Weights of a small GPT-style language model, trained from scratch on English Wikipedia.
Size: MLP 1536 GELU, vocabulary 4096.
Architecture: LayerNorm before each block, no biases in attention or MLP, tied embeddings, normalized queries and keys.
Training: a variant of Adam for these matrices, 358M tokens, 10926 steps.
MLP neurons of a small language model. Each row is named by its layer, matrix (up: input weights) and neuron, and shows model dimensions 176-367. Each number is 500 + 50 x the weight over its row's rms, rounded and kept within 0 to 999. Numbers have three digits each.
After each neuron's rows, "fires after" lists the tokens most often just before its 100 highest values on Wikipedia text that the model never trained on. A number after a token or word is its count.

L12.up1168:503414481575467417499522564631532586502578465536556501538433473457443526487496535524478452498492542458525493496490483608488496508526500533412497560517463543482547485458478555431508474500550495571481470488450438549491482495477479472467472450472557621533509510544478550490493513559533501520438528407470508536482499419383478502507441438481513530424478415488477514427467528492532402390497410428399532473508542553472557462437546529439561474556437489491538593518494564591434516559516563582499472384472483507528558462439481524508397510452556449501421534552529460585399589464493618534
fires after: "in " 30, ", " 20, "York " 5, "In " 5

L13.up1481:561559525487513481534545506497564475554467591506563539497486516508485639492496455475498441529495588525566534440534633513504616485504557509569481516451550482607542525530525462475564457434496456507548567551528604580518534401538493423481480492386531467532544580440487356421505469534570567504543561534466525480503476477514552510498490486539551538467514497540554556484465465487485467548468586416400468508526514413512500511544515506563534531425498443584469546479539530481469505458536534499606417385541371480540487542447527507511402426401565479454520573567492543430533610554498551435
fires after: "| " 65, "; " 6

L8.up508:551531375484569403406572446501533506548449495470564521475435464512547484473453474435465492482460482453509510459539495505450601512564531527450465577504515430576530379554484513399491512451514513532461508471441472472591506568500567480474497526478567570462578439448477586465472424470435484517457501460416504461501588556436531525470455539552501473427415603497580582495478482507446509540545469489521452461486502554490531489552613537503424489499360507586550474533525482518426477544506590497634451431484612546512558463442531439508516407460561505496493525508534517537488446546497562583
fires after: ", " 23, "W" 13, "E" 11, "″" 7, "- " 6, "E " 6

L13.up1327:467470496450446499488562493558509455509474535520384490495502520440504550493601475462475553584455465576466477510515518473379479532477474379558526503505488547475510494484568561427583509527483515465512550500532485537472471389548430450476588530426539499539521519454533479482533399567527478465504550489490435520513439567498525565524489539544465518493439491527528489623491405517565472534473489569584480567610577514491533512530494475443579548460614433541490572477521526472504486422506459425477472417437480482491505473441522561482496435470509583548500530386459504537438565517524569491
fires after: "B" 30, "b" 9, "T" 5, "D" 4, "- " 4, "t" 4

L12.up1440:427448415438394479536518521568596432470450494492559497493473502500538537446606471493557450516501449496569495450614495607495489543446466548436572536503509491538591530451498545485446571512398456542521530436445495502525482500513467480536445492508566458463544552550464476490469506514491490456469586447525470507505424525347478540484459470597476479455362597617513521569500420556508515374452566450568540588517559521506545478561587555483593503541549452570553550507450491591436416484516614555507402446431532526562524492488557518522517451465608552343524428552538523432495515521475475564
fires after: ", " 22, "and " 10, "- " 8, "of " 8, "\"" 7, ": " 6

L13.up1323:425446441524424441575571479458618538449433510454573525493507496500499559550600445499520532463523487587517538369524519560491557601461486493512444528452420546523448469527474477525514504381426514545493620422515546526518626507481517565479514512468489379509484538366514577530494477449544468461397564480434504450616607478424441503450463526545549507467443535520574484487536417565525425501569514576494527518513569467545458525472555552459547391502437463529536443579482529509489505558590484528563440473447545454616485478455559527431495523505508509407552500362551480450455456516533513576
fires after: "s" 18, "R" 15, "r" 13, "del" 10, "g" 8, "S" 5

L8.up299:457500539537560500625554445516498500515574628461505544468505625578546548498513446449483495491595499499532504550498545503511580501441437493530472424536482520498486489455529401419524511517574564562460485494435530410510472491512510462529549443563592520437488484438555515489456502441501485490456472550541503481541454417497461459423518513477400564504547634472555449527403434475385534459513444467450411527465450543410460536549528443514541507531451441457535551546536572422386484522565517503487408448525436496492461525498460550539515408490477501551554551532430500424446551538522504392
fires after: "==" 35, "===" 25, "|" 10, ":" 4

L13.up1040:529525492484495572527464472589561426438535430529547565487541557462516505399499483450532453516576519532522486495476543566512560517540493495561469392483453540440452531574566409523547403408489533532535494462464462507527500504424497501552499529445500507532545527513467465519491498518439544501474527536527442574481470453400488545466492580486445479591514433473432495470475497522482532503416592545522470422530579484529506552474585481468479572560491477481484639514503561487508391536611499429556440403539449546482462438490495607597468473514562463472528429624484528387534573427466503478
fires after: "| " 19, "–" 15, "\n" 10, "- " 6, "46" 5, "5" 5

L14.up632:488493529520463537556464442484459450526579550419524403506490514498594528478567445527464536599530520567544607490524533514452531563500533461446533528505495528569526488581559469514561486419406550593562501394539426532571430410531548535405463544455504482533449531483480559464564560454504480476551386457507486463485440418534509639479473482423524433520451530544496401499418379540462460436519498515539411607567552424536593482426461458517512534518556412503496543463587553600509454475528458519466501467451536479566557459448450512454460472443524477496540444484436472551525522531456484444
fires after: "." 49, "C" 4

L8.up411:534468587563487411494503584544527573537552497519511572474581413449539497405468624572504557457544497493510550552458435476557537471493485444536471495460524467499463535497569565467491514581415516518478462506486409404490542470535552561446413481497546499460537470492520518476582473568487439506477419456503415470519517514425522424490494450451504643431429489594546508523534454458533559490488502463588487559486561513484395475450526600473443526482443467534576533556471513533474484440510573519490497522499556558530508495384546453570585532495594436464424469553498484468528420468420523483
fires after: "N" 19, "Al" 9, "M" 9, "Y" 7, "U" 7

L14.up516:495496481538505500535531498484495453550555511403579449479582532612407466467521534523429465500494552518597574537492592413477575524487539438518392466520459520537519453537461521499565453576474544564534445465494425512533519475500522461461520575409519517538494553536468564499524425356417499401531431506514597473494410503431505463520483506483546464433494520444503520428514455514396487564528523539509439530469498522527522474539471481449512479565480457533428527523454403624568398447651460469526532522460521494413496490476510521442451503478562541449492526575517469505525492479433451474
fires after: "B" 23, "b" 13, "\n\n" 7, "." 6, "on" 4

L13.up1444:502556448576438488456479476504543544528518477470512489559412576476488492577547492509466538465449479426558562509513532502374484494535479563528457600450557495512467494517539405523488412429498481476523430547542408484570541589552436462572410512439472469558429459458488456437554602426544521605562446487490575492564506577504540507387516528498451493416518537549422522521497485602492436505455461604566532537407450590444504448449552555532555542544618538551464488515409516522457514552544435484476460445477419484494518510481663448570544414464509411505436598541501490554445509476529548518
fires after: "| " 32, "–" 23, "13" 6, "7" 5, "0" 5, "3" 5

L8.up1380:464467434439511545457495487544496488506477511542540402628480520499549532477472563568540573415494492590496496511523420644488528426502501451445458564486474501509542427443527494467667525588415522463527494521506518425529526568488503532473466470397534531452503504526526496554614457455508493513453472401513560482452480424467421546531483455455554509541606512465469534480436395537551501429453497507444547478518472476479469461506505577511597564550528490446478463532480568514462499486438416517463520522473549585491575442429518510589482406574482437465428439490463417559442523576467455524
fires after: "the " 57, "The " 8, "| " 5

L12.up337:444506509543478483566476518501594520420509535380457478569558516471452550476489430490551511496549419524548598471564451393437542457517440441556529573505414534487487407481577488447493554445465466564531471530533420524375507520492563400553480546478550452505476520468509472608572590532492439540529421484516461510507492550523523508551521524556553546524491470389523540466506491556449405426573478454470600552542562472509569464408480484428488519482612456544511547529566446458475489512466520447600462583443437339450487511505550481558620458471576514529463621340623490556508515427557461457
fires after: "." 65, "C" 10

L14.up85:530522460586443485417463424529499449494493541427598472466549522544416541476532578489510551526574491474534473501534532507473493424526422476602437470500537525473522473431483467537523491507485383414545518535382518430508451482509404501577561538550549515438429471539528462521554590467484548473401458520526483526533428515515527510470474566516575523486551521433468526512474601505586527502486481515449511585482480526455474404507503562501492529472449461540401564465557516424485457602518449459445498464546467473473419537441486530458486412532496474530537551463498509509460569581574601531
fires after: "| " 66, "–" 6, "– " 4

L8.up1383:477514444518418493512480476493545464521458569584481492596513439490475526476464484502430495494568505527549498517551482505477422488525524432495503475345470461506473480478565477595545360356511512497507413514534551551463487447548501546486460457465493505358466571495503431509437506481481548469503450511554457510503513536394444532491458588517494580515527521400548553503489534494610410525478458443437494597445514484413467430543481572514416492491484472465580440497554501485452447570673517468547502520553389473434448480403531488448509484515515413522465474490507514452465486541387556480
fires after: "S" 23, "ash" 11, "H" 5, "D" 5, "Sh" 5, "T" 4

L13.up245:464367474548508428577431390496500471448502483414464600468604505487511491383466465494451567474485432460523424425531537494498475470487556545519501567415489432392615410492574553440474476513464487495589496489540559561441450501496543401453479527473465562469428487436529481601544481577572526517523520469470563486519489480406494588458490486578615505571497510527475546511530523535426534557429480521476538501558533574459572546474541477437521433458492464621574511581558399505487506480571497472514449531491429521500441498558501482522440473476494500575465494463605498497547525499562514612
fires after: "U" 34, "." 26, "C" 7

L14.up644:510548472532502421448426577549484477479445645526572445541477466448460527566563545448571429476603463484571437525527553548380450540544514476503482538504428449565505470394560510623534397516541492504641475524483486515520514475458440513529427591475474593467504502535511511447491514493508584461403512602352455497445460471496500465483479501517505525527526545503559565473488504519507444511506388572409508433484496494423437476459588533543542380531484461529377528483561493538406463561448483502504472493474416451487479450462522396493443456523531436537567557506582507601472528422476653499
fires after: "| " 52, "S" 13, "U" 6

L8.up1268:447490464388489460546523508457612502506568500530489451502425392485393544439537576482501448552526474523489528403572579577482480486443517473498450502437562490539500492446499481404619481384474517510544396553515463440484449489479518481462563614459445562549411520528533512517508434455472471536586475491454560457501479530479493468470522450475507547527505569560442585471499441545533503462542462389525483469480518468652445477442533472419542512465514415555554515487419383513542532541519504512576479546532634477518563489485638557495513497520524517485414519469497486511413522514521473479
fires after: "." 49, "the " 5, "Con" 4

L8.up1511:574476556455454423475620485523563479548574488514512423451550560592447585553478483459480496464480546502490479474528410435509515603533530459453461530489499582560470455482497564616417588521506463553423430530334478518527377493538501488520424533491497509500459565536461525447554475492487459406567537438549439426461469503458552478511514381511468480547503475498608487530480519453433560469579438392455499479522478493494448465557557570510509453515536463541453461496502475495383430517513512505432544498405510452448497512431531506473558594536535498524524586612491539354528580475489553476
fires after: "N " 41, "1" 14, "°" 8

L13.up1064:467562391498550427488448554482507497548563563613618570569512557563504486453523496540468436506506499620519484529472458502470528555501472484539516480547482495535638482453571480494525484486527496553476466438435522476487489547467473529559538565476533481519498518490489595459442488448467468466504405562402445561383460495525464486501512396424523461609473439476493490370510416519503499509555457415527502445575523528527567412517570502478529471521490565512611559484602506566457429518552512437553497444474511626515547498480495505502498440487504472485497480524492600503421530503530440521
fires after: "in " 20, "17" 17, "16" 7, "(" 7, "In " 7

L12.up496:468551431473505467534462488526533432487558527550523528475497491506460519528556530473432567523460552424604530471590564468479599506396407561493498549505457438442500392402515485553471508415412452558480584495527463480428582488521535424476485571402522498527440476432470555494597521441517529468515487460475470493590485516437461498442501469511564552565502533502495496437537489514481426462461471573414442511485579452478488486493526531510567451482485496485545491486504447529433453524511571587526423469488454516612507521466472468487581473491539397402485585387489510522529551473536521554
fires after: "R" 44, "r" 11, "N" 4

L13.up1173:508489491580527510457501524543515476516493534507511443546547527524508441476521421501498459482418569482439467484498464475496497582461487485478549465504454515537526409526506411459439530528452569530548483504417482557440462528538559575526490542517514447471494546453562435530453547534404488422518523491596490478446356480532533510553503568543574500480553494512579635468533427558512422596477409479629508484585598549557490515435495429540598424507475438495590479467511484403439493470584580415551484528458540485525442570471460542608487426523505575459488444534506535542437570399576509589
fires after: "." 52, "| " 7, "of " 6, ", " 4, "in " 4

L12.up1335:524442515467486498550599499481580496527563499468536482614546485500526500425487483463489487535515550407432509394611530543503463532520529469476530530434556590484550474456496488431517470351462410507505513461503478442532541498513476456351515591444501547458406492543449456519453447534526539547611454507464431517548506522494543421415459488476521538496545559537456465512474496535507623540499470454567414486502486436530555449450560505488510447580497525526469505501411446542417462514624467539582424513504561500573444366433426540502521465508486496546440588479541500382389562522477478579
fires after: "m" 14, "M" 11, "Ar" 10, "S" 10, "im" 7

L13.up897:583526496482497416568465512569558557503376486438441434565488400488511519521513464493484469518507539575549499413499580554450597495577522486519471596444498400551519462502583433554509439490546406465490500449594447463514480511520502534507414505512542538455540478499524504461419422576491483493479460534514585617491534552560556511483475509386486501410529469425599561492466400557481479496514533422430434502461499470459469457574656447528485472512494469460485507653561572472462499640661481494580530420529516528464561471447547480504488541467554536484513564512448556451432517548427550396
fires after: "H" 24, "Sh" 13, "US " 5, "J" 5, "Hen" 4

L14.up408:559569454546474490514462476571558450569556504525516553418399445469504474513557522462473512433466522542623465487511493408491491511492491527447447587484407519532564428433549435602542450468500440487530495530441469431573529593496492430516491536416484542517450571489484507449513481502526530437523476503494500534543516485508589433506488539563593462413455456482543615499587504549451552490499369442453420555492536532479478449501510568500489461476454439630451503455483511474466490518527488458460431510612431500503505504451536508573545423539584503445489568539565570618568463538551490456
fires after: "| " 56, "K" 11, ", " 5

L12.up1226:458476501566530514528581494585568512520486579419442530523483474549479589510451411473477365396525434477530497523515597536572565395385492490521494542490454495402493519455536601497494564494528456512597573528498481579458535494504507435440515430518484590514504545450445513525488511507520450529609480492509547439455488347327518504554511503551561473520454490525543468506530562491438513465507490593503502545565492484428515484581527494438611472536551470504455469492574517489468391431508516560532385514518451381563469552466549547528508507447592494548577528476533476563465476530535498503
fires after: "\n" 25, "| " 15, "- " 13, "\n\n" 10, ". " 8, "tion" 4

L14.up1149:459456476470453470579509515498513535533447534470457440481578612538479480511500483471479575525474484465491488497531558615485506434511454434514506523477448467569447438461476491542488454501454484417545512463487466460555538541518538506454413461465572612363465501479512542533559435472490431507432453516423402600483440498480496605614486561544516527490501521497456507460407427453480476452437553549419495501510415514509432474544574526549588488473536508484476446536532541493541364476552510490584454502440558523409528574538510534544509437535530497473455498490455499529485553545424501523
fires after: "| " 35, "d" 8, "N" 5, "l" 4, "the " 4

L13.up1169:449568479487502395516516562615566484463589522491543451545473480525452498507460479445463468629606530475565499505549564556548480435453478521474500600429495516497482489469493549509542461519517495564553539511563498478537457478554449532470524486440494554570489447505477433403529494508514502442550517472457530501538390425539507569490467580648438535475455535536523540468517535506482395549489502430485529470439501524500453478470638555506502483542372470486478488573417594543522453516438442553510452516557455465541468478535556476507525504434547551391508462556485456461481569479568401519
fires after: "| " 63, "the " 7, "(" 5

L12.up842:574519481491532461501567472484498453518547523617548531523612464477427484478515391481428542534538485598455480444500548445392514546582393494499484518523546494490466453443545456510511510425396438456522562523532436533592506563536506525510515576488460539375541424530582461490547455575597509475581573501556514448601546443488596584476389482466553523446483585442538516526544504619492444531539435482418508518479602414442383472545541448451465482490554483461450506474516445517512480515552475411527463591471453393489525524415433489535463581498566459599517583459424517458422559538417480541
fires after: "W" 18, "P" 12, "| " 12, "K" 12, "T" 11, "H" 6

L14.up9:418449494563451438483494453546588482474538471520640570501522502514524515476569494499442480514445479443476497473524456512437463546523595568522569552517476546439514467445509449429511490447474490586483458574480500545548552517561416504460474512485498504548508529435497470453459488499586477458485467477495527546511499460389515464457396478562446490568520604541528529423419439473553465399534380445550495492503545504563536393493526471416586451480493550467470585550485485492451512537500491521551488424430454495552423491446621508477567447436534488468467572493545494544481544427453524508
fires after: "(" 20, "1" 20, "In " 13, "2" 8, "in " 8

L13.up1380:527481557540477521581514436586497517514522554512451511455523481546499559497429481513446512577496524454479487575485527525522538506471477513470587512516508522513464409552463440517514587501449460506467513433568445524471364512550564526535593491440496443327536508476523538417521538425463498598488452513498590459491390463408537515480460474432487533579418529472595526432412480554503438467504514509501428512449576465547498410426521486495632626515496518509466466501527453437481408480465458622491376448488460488452422436502506487488436406540539416529499467520550505495476555392453459544
fires after: "| " 29, "3" 7, "was " 6, "." 6, "N " 6

L12.up1034:475500486547394453516478493609521457508477468521470502495529463456478468443596420390551421520529420524507494459501563512506526520440478503501504579441430488541566445396538364518578408376498505546497548578521585420482545489511540483433498443479493564521469495418518527482453457457477496484544555526581425580578545557487500601465469393644519516545502560458552565453473460510451463503481532562549465413587539448549475420527629547493445471574503459454535494506539549552514516511567399519519472510513387511512462503402520445510559474527508485450493614531493491519486495442493490606
fires after: "G" 30, "R" 12, "g" 7, "r" 5

L8.up674:428579441633483512555526511478509439471552512517430434470486489572428533472533493515433570483492522453571540564566506521482520471501599414510509448491458503492542343479432524453570474474391523514519444394533426512507488584597490485473503480442477502534447481426516526529466531497543519506526457478483471554558435479456530508429465531535497562527522443465497488423530461563504499513566468500428488547509641614544524437520538423476559487455451414458499471484528518599488556510507546503595454470371534545457537509505556533520510549484460492474434496486459380495407536491514484486
fires after: "." 32, "^{" 19, "2" 7, "$" 6, "5" 5

L12.up805:425408526487494475587570488603517422484478460516509439480543447557505518523464583460438534551502372582456473493537449531534598484517537474537421597515527528425469461473509484570538459465411540481575506460471474460523374538532567493413597562471495534458447529524419465553518507529474383538590526570429512498539412481491510503525539528456530493485490544534456555442465446480426496507471574436468446451491560609568571548499490464492526542486542525541459542450478397542507455509539494465524429506524539523639564572540522495547503418468557485467484413556546482480461559511474592534
fires after: "the " 44, "in " 6, "mid" 5

L13.up251:469456506555582463501613443553536438540554596479476482519496513562490505642521454575445467552516496534515496464470490521510478536443614481544373420528418509462501460494547510438558514513530438598466467467451481447478503514521541450478480530409472560488523515523424563528555495426581503474480512499545519449425427476506504461390475438553487390534495441453523536441443398501470525485454543489534483514560461480501522443439493506379612560512467451568464503475524497474524477581525425481486468454572437515576470414478520508461546489597616531564568457561427515489426500561484470517
fires after: "\n\n" 43, "s" 4, "es " 4

L8.up1496:505448427438519508529490461549507501527518441509551421537541569465443561485535534406473518486486399570530539500553548617461457388547465428551420578538482462467577508574566557464617512568497514457516537496535417470542484525531558349382490510467439514571528516496504468596555518508531482545534441445434502513541431467545456490560582480535489469485548541441545449470508524531483460507476573527493517486629548529436524457480444496417522472544550491508575512524439470523482521488480405449501494503522568484617523544470508514523487493516483503449530493494530401508518547410471456502
fires after: "The " 27, "the " 17, "first " 7, "| " 4

L12.up483:404491457485533465518527482531557412511526439466530456498513473529461500490503485500450527483597455515538454474473494526578545404542544407537389538581495520394509448505559469412649410575501506608523439446527535518543447565471475576562575489460466510514472527495514532528497524525546496502499470418434430499454528483499501500531522514572502551483555516512551504551462485549449416448570550476368505518428560589592552485488448482495558521486461407581477475483564483423534490498500544407578492474539551470548527521486552483548461447503524500551431501543518484542445475479501438575
fires after: "the " 56, "199" 4, "and " 4

L13.up619:503529458498408389539514536504588526508484468473486514476563418412502487528391408456490504518574501459552492463468526375524555565545570536458484489457473475427514469470577553574520488502502462429526493471534368488491442560454473443489526503487537443538451528505488458511527504451563600470498492529587637443462568456455478442556466563555507497422485513533555616493463490447486512510502521445444508533594503546521474526505534554458446426550458477532507423582523504511442513481517506498533427582518424541517444457458510476537532483451597488504555550422603492552468520531543522468
fires after: ". " 20, ", " 16, "\n" 11, "; " 4, "), " 4

L12.up1303:484577472492501480459530499535537468467544516409563450508626484531463610341554430474533512524582415483602545529536555493431566411461519443529499574516499609501431378472514421464576509511435442505511480515447490489436505508503532572530608490402535543422468543392481599384491455488490531533550543559478487531592458481548569501545539435584556505495486512486492502436512446551504487493568471487483562635522558526515489396430487498476459497493383484508423536487483450446448488490433521536570330525460453511520495534452499576490577400466582360482485575452509520541492519499442484494
fires after: "| " 38, "m" 5, "c" 4, "Qu" 4

L8.up725:533488510506466492553486499493584466491536483473567405464586555604497536535550511462504584544505464507505556374479504518443534459454495478450532506452505557467476554466474479513530580397375453487563614480509473447575434539526485489437496447441469494488487523445503461486586516510420494464501524512448576464535553502511512469380432531508397600518547514524483558482489441561531483509572524465528457580530478490481436513520493483496522415552532397524557354512572522523566553498544456500607453482573492433529548516478498470517526502515491520498491562465420530425507483510485436502
fires after: "S" 29, "P" 14, "M" 9, "-" 7, "D" 6

L12.up1345:393467456485497453513557429621569549570543575439449509489520553539470584500584447463434520567471468455430499494466529546518458465429493393495436595482552461408513506454508600411536509498383446491555487413508514474582433541466561472533525556550456610503411489423583493600496478481492498421574469491499477429540469460500451613559508482449487454491555563447492512501426450452451536482536539511532497532441509593469542486541526460476517559548526468564500568473520420501515498499589397459493436481507515491553552480536442544557430435509497542526466450522528436591425605461480480508
fires after: "the " 36, "0" 6, "–" 5, "9" 5, "-" 4

L12.up437:426433517606587534481543515538507466483494496446525442539463525447450567549479443506469528481537423512452388506539549534559525477457507465437447632564495559376565483490491501420512475514484458471580532495510466410470537549503606526413529540369493522546443533383558531609545505498538489516517559527537435553464445505463487525484483447532500475495463466530502507461503391469437432553380500430493579509565432470425480505517574478503557481480488529470454525497408499592483498532522400528516432471484490586619548523470523539495542476568501517520511431494474450586478487525514426568
fires after: "the " 30, "of " 10, "The " 5, "- " 4, "e" 4

L13.up600:425496457460438478483573485533535540490476530448563512492562431434496574510501452459567517471564492509399454401488529512426507502490589451488479616491584462466484503501494459394509572437466407474547485472492419623591457475485567492485507542478450561474488498346515460546539587605495443518557542499520450466549433581427621549460474490465529563394494509513527497432508432492555472535477502551478479543505504547514542495551506576488511471587529540562479482518411547591524425454594514450510444476440496470343498497556497550565475519486509547394532505484494546421451543418470480517
fires after: "T" 22, "t" 15, "the " 14, "–" 8, "-" 8, "s" 4

L13.up1451:476478484538443459560578535571586503560548530389413488457623533479466523533544441468526505435434559542656524470573601539529522474557524500468479441478420543502510467528547420528592506537422474468496435427500408495526467555549557453416514488338559543527571520498467530506478450461522454474568457476542517436592511527455521511496508512504499542510446478564478478428490467494498491469475573562592467508618540425458476472494541477514487489520465434582391444488498553496459496426523439537548430468548497459488593488492553556549481402517508437560560527555456468536452505494442435501
fires after: "| " 17, "==" 16, "P" 13, "A" 11, "\n\n" 6, "== " 5

L12.up617:440539433561475529530419441647527488528551602369475479495467494556464520567505390466407530575525552534542575521489468425445506513565450524434502483451435511559439413570518455503493469489357490438467519342500515581605459522497469501480426544421597486509456489499484488489476548534435463453459495540519474573494476521470514484528381567467448551530477462468528514409486444503481501534425475442488461477483534496448419469523482500546571455524444575535551423463547474469529469519468523620574373443462492479544444510460554466522487453429592463459589442542528545580497640467527503525
fires after: "| " 30, "," 25, "." 16, ":" 5

L13.up990:445468478550531466525556498513561391486510446460510541536430509519471497487633454594515516570572466536530501486535494482436527434527501583473468509488444540530451443450580413484510471526491488541554543526579461501534569528541494466543427495469563604540500450510491545491531484477491425446472515365428475541498538520408598544514426530530418429456487511402570570511551525586521508471478423549523544604522539549472521391434544524497519458484565436497491469530464483476446472474519440519523441590515490507587589538468525521616483567492521504510498526425490489620512562512521582559
fires after: "| " 29, " " 18, "Con" 5, "g" 4

L14.up360:514498478660542400536574517596553509495564513406467531478528438553479503460569415454511482439525512478522577372515514581517526492528580475479500510505506482523540523457474448535529541504501439574578482450391505515471535517512547480496502491476539523514510497443440523478610431441468511451573513429483522477512525524509512555447468474574578577453556558493506447575555496534606421480505465497541546444584533499513548540524478456564485372439423459536458457467467431485461425460568528584479403520468479518506480470481465466558551414535539410474502554503437480481445539414474544638
fires after: "| " 26, "c" 14, "R" 8, "b" 6, "g" 5

L8.up1533:534508569477531499497501489580505470424533552466425470459490450538545535503501378487438469481495512511520443528518634530549623500460485470534470478502387491474461372512496495544550507548473512504453535514481505454558532472554499563473483515460606585500556522418595439442509409462485495487535528408469539503478578460432524484530492504483528477458495486438515479513401424484446487481577526507517427533521450546567506494548533493423503593625527515546492448505541529558397495467539428486532475409500447524623508402477501569472449539485560441463424436486433490528391513434495518529
fires after: "\n" 19, "===" 11, "\n\n" 10, "==" 10, "- " 9, "| " 6

L12.up1180:555460438468381463529476496567492449528529476503479459476507494516549554525510535524457564586621439449449539545547573459438508524445502423483447517386522415504557456529531517457565442412445461469552503509575393488590507498474497429558564518406505491514440509552519452385513470491504472520480396586521491467557501479541466549476424549493527567490480454469564510488453450558490466525516516428445517530542494549494386457473428596490451489490438425614529467527488512526514533510632424541518497544532463463516498487461554517571525488504657484535542555565485447475466541500470467560
fires after: "T" 25, "S" 19, "K" 13, "H" 11, "Y" 6, "U" 6

L8.up102:488516432592464484567584489521558470481538488449434497491549500489513489436475416536532469545494556553576486526510523513454578462480501516528479523480405518506497461459551447519471573513506472468544552513531514588451508494576530445394413471442577542490469504499467485417476514502483416525613479463497511501435454392460513486584479406549437509459519400500555474539494469505495490520527555484565492574522496492456558479545544487413505501570514519521425440486517553482437428533468492500513473432488462469595473446489467493439556533404525499578556545583533493450451489411483591516
fires after: "| " 45, "==" 18, ". " 8, "/" 5

L8.up1015:443495453475450499460509481487556497517459535433470565531526560456424546541441415465497438614573450550583488497500539444491555540510489480526488585551530439467561413562643437522559434500499452474493539527580516564474491344490514490430525456453540530414446474448591483480550542344538498492491449481489527442477457410496419436553517547596458464488530552483569515462436463485425464503454550554492490592517489525486588523524470516431495551519539491540435482508508466543501444583576383517494427482492405520503486494516488526543456481497534539470512578583467489443546593540494525487
fires after: "==" 47, "===" 9, "ing " 5, "life " 4, "career" 4

L13.up193:485538453625446457441491476590574527466559561513494547526520518540503564533475467532490394499537566482529490512499608513493576561503536508434475529409438476463427467515498460470488517457459566493576420435507472454635533492438477491544459584432475566469509483445532517503492498503556521525468488508476470542477513519375504643485556522576405514575550474558529501402503464531470549450472556530486419538527449498395397462571524502475560458522455455538537473510554491536403410481535471434568455576521418455528586426501588475597559462574502523501542581508511481521508582386448477466
fires after: "| " 41, "–" 17, "\n" 11, "- " 8

L8.up145:433496535415567509565535492528603472441548553534443507490532633548507571413455481491526464551418521530521433480525566427440549543503520515508500495474385416565501462484590425573514497506534471463451508479459435498445501455543464518514533500540527524445428526501564618413571487451508535513452560507503476501586408481460558460606533503578434424554474547467572474531456507512426539430456567515460456490557545485474495458514533494455597465572527372576495468494488493585436473564555495606467454425534477540507489438465547582477564477471504497429530504574519568465456498463469499403
fires after: "\n\n" 26, "\n" 19, "|" 15, ")" 6, ";" 5

L14.up1339:456594463598417473435583461490612463486523484385479484471557545551379499580535441490535554498493536503527470515471523513533573505469471433596475459520461446512436504454488373569503501456532498439481439463442412474553529546515495515391515522373544497492488660428408537545502553459526524548566470537619469574507526497403526512528416465536461531455556592488503429565492534513431459542418504563538527519502472451422494535653556501430513465570549430566462516523575489504389542572521466547521486388495507458484424485470491561577533508469510422497531461450533452474433528433458486545
fires after: "\n" 37, "°" 7, "20" 6, "." 5, "4" 4, "\n\n" 4

L8.up1462:529494514523477463566536466520536449493548538559548465480496484615434502421577561440508524484510572477582454464543544542508603439464596515505412502500454452535464514440568507527496519463429478548509554483567514471486448527510557533538436592429448518524456477442487484560627423410569526538498506510544511448511475483442470524524506520610474460541453415563578479546497476496364585503478469493551436578525590582468389434520601411437558503627513484561493493524515497503510457579500480526502433491479532619531545473530496437421455443576470490449518470507501524530471488512490477519
fires after: "\n\n" 81, ", " 5

L12.up1236:502518499528495499602460470516495434528545496431554493500523421433439549588461535533510501475522449593531485465541476401467580503588519432523473495468421594507477480481532524407514459509502572553518450412444457481475512451536499487598501500483600485502474560491615409510500559506501489493453487468423494398444483480510540543548530519469549439444575511482538544466361466480474504507453491512485552536569545466525532373490477505495494455458499428566585507557565453552476500504485517495561460531453484459542414544474558501513421531438561472468530517443534497557570552543548412508
fires after: "." 42, "Los " 6, "am" 4, "pol" 4, "om" 4

L14.up55:512547506526495460589469490608526477481521531459384621476435419556504580487427348537447392517488495467556551436483515574494504399552544459548499569468477489506534509513518421397508567520474501521424554557519475531497464533621497517479513601568469546506478470393584470488554430465573573481464520541443526436504511529507561606599541493543395483538464542546529484485470536529464533416481528511480513518574489517537516488539520522514583520399476433461483458492462505429491429512542465486525404528441384520565522536491533530507444452469406458472445519475487425537524569532534591467
fires after: "| " 32, "." 18, "% " 4

L12.up1221:543433439556405510460564503543519440490616509495484465511545474555462597530482458425547466512445554434494466507513498554540543467469492560443438489445531518570473479520536463505499485551446558503580496576551518521533483504636545490358444480442491481459455565465515497469533439480503548445536515506533529475591465505465482426496461481609498539480477539578509562511460448591498501568463473466597410556517521519483471516499522510480522505569577514504602369548403557510386452462479572502532518482562481508478539418451467506561456491513573538438578503511433561497479534409467440506
fires after: "| " 48, ", " 6, "– " 5, "\"" 4, "a " 4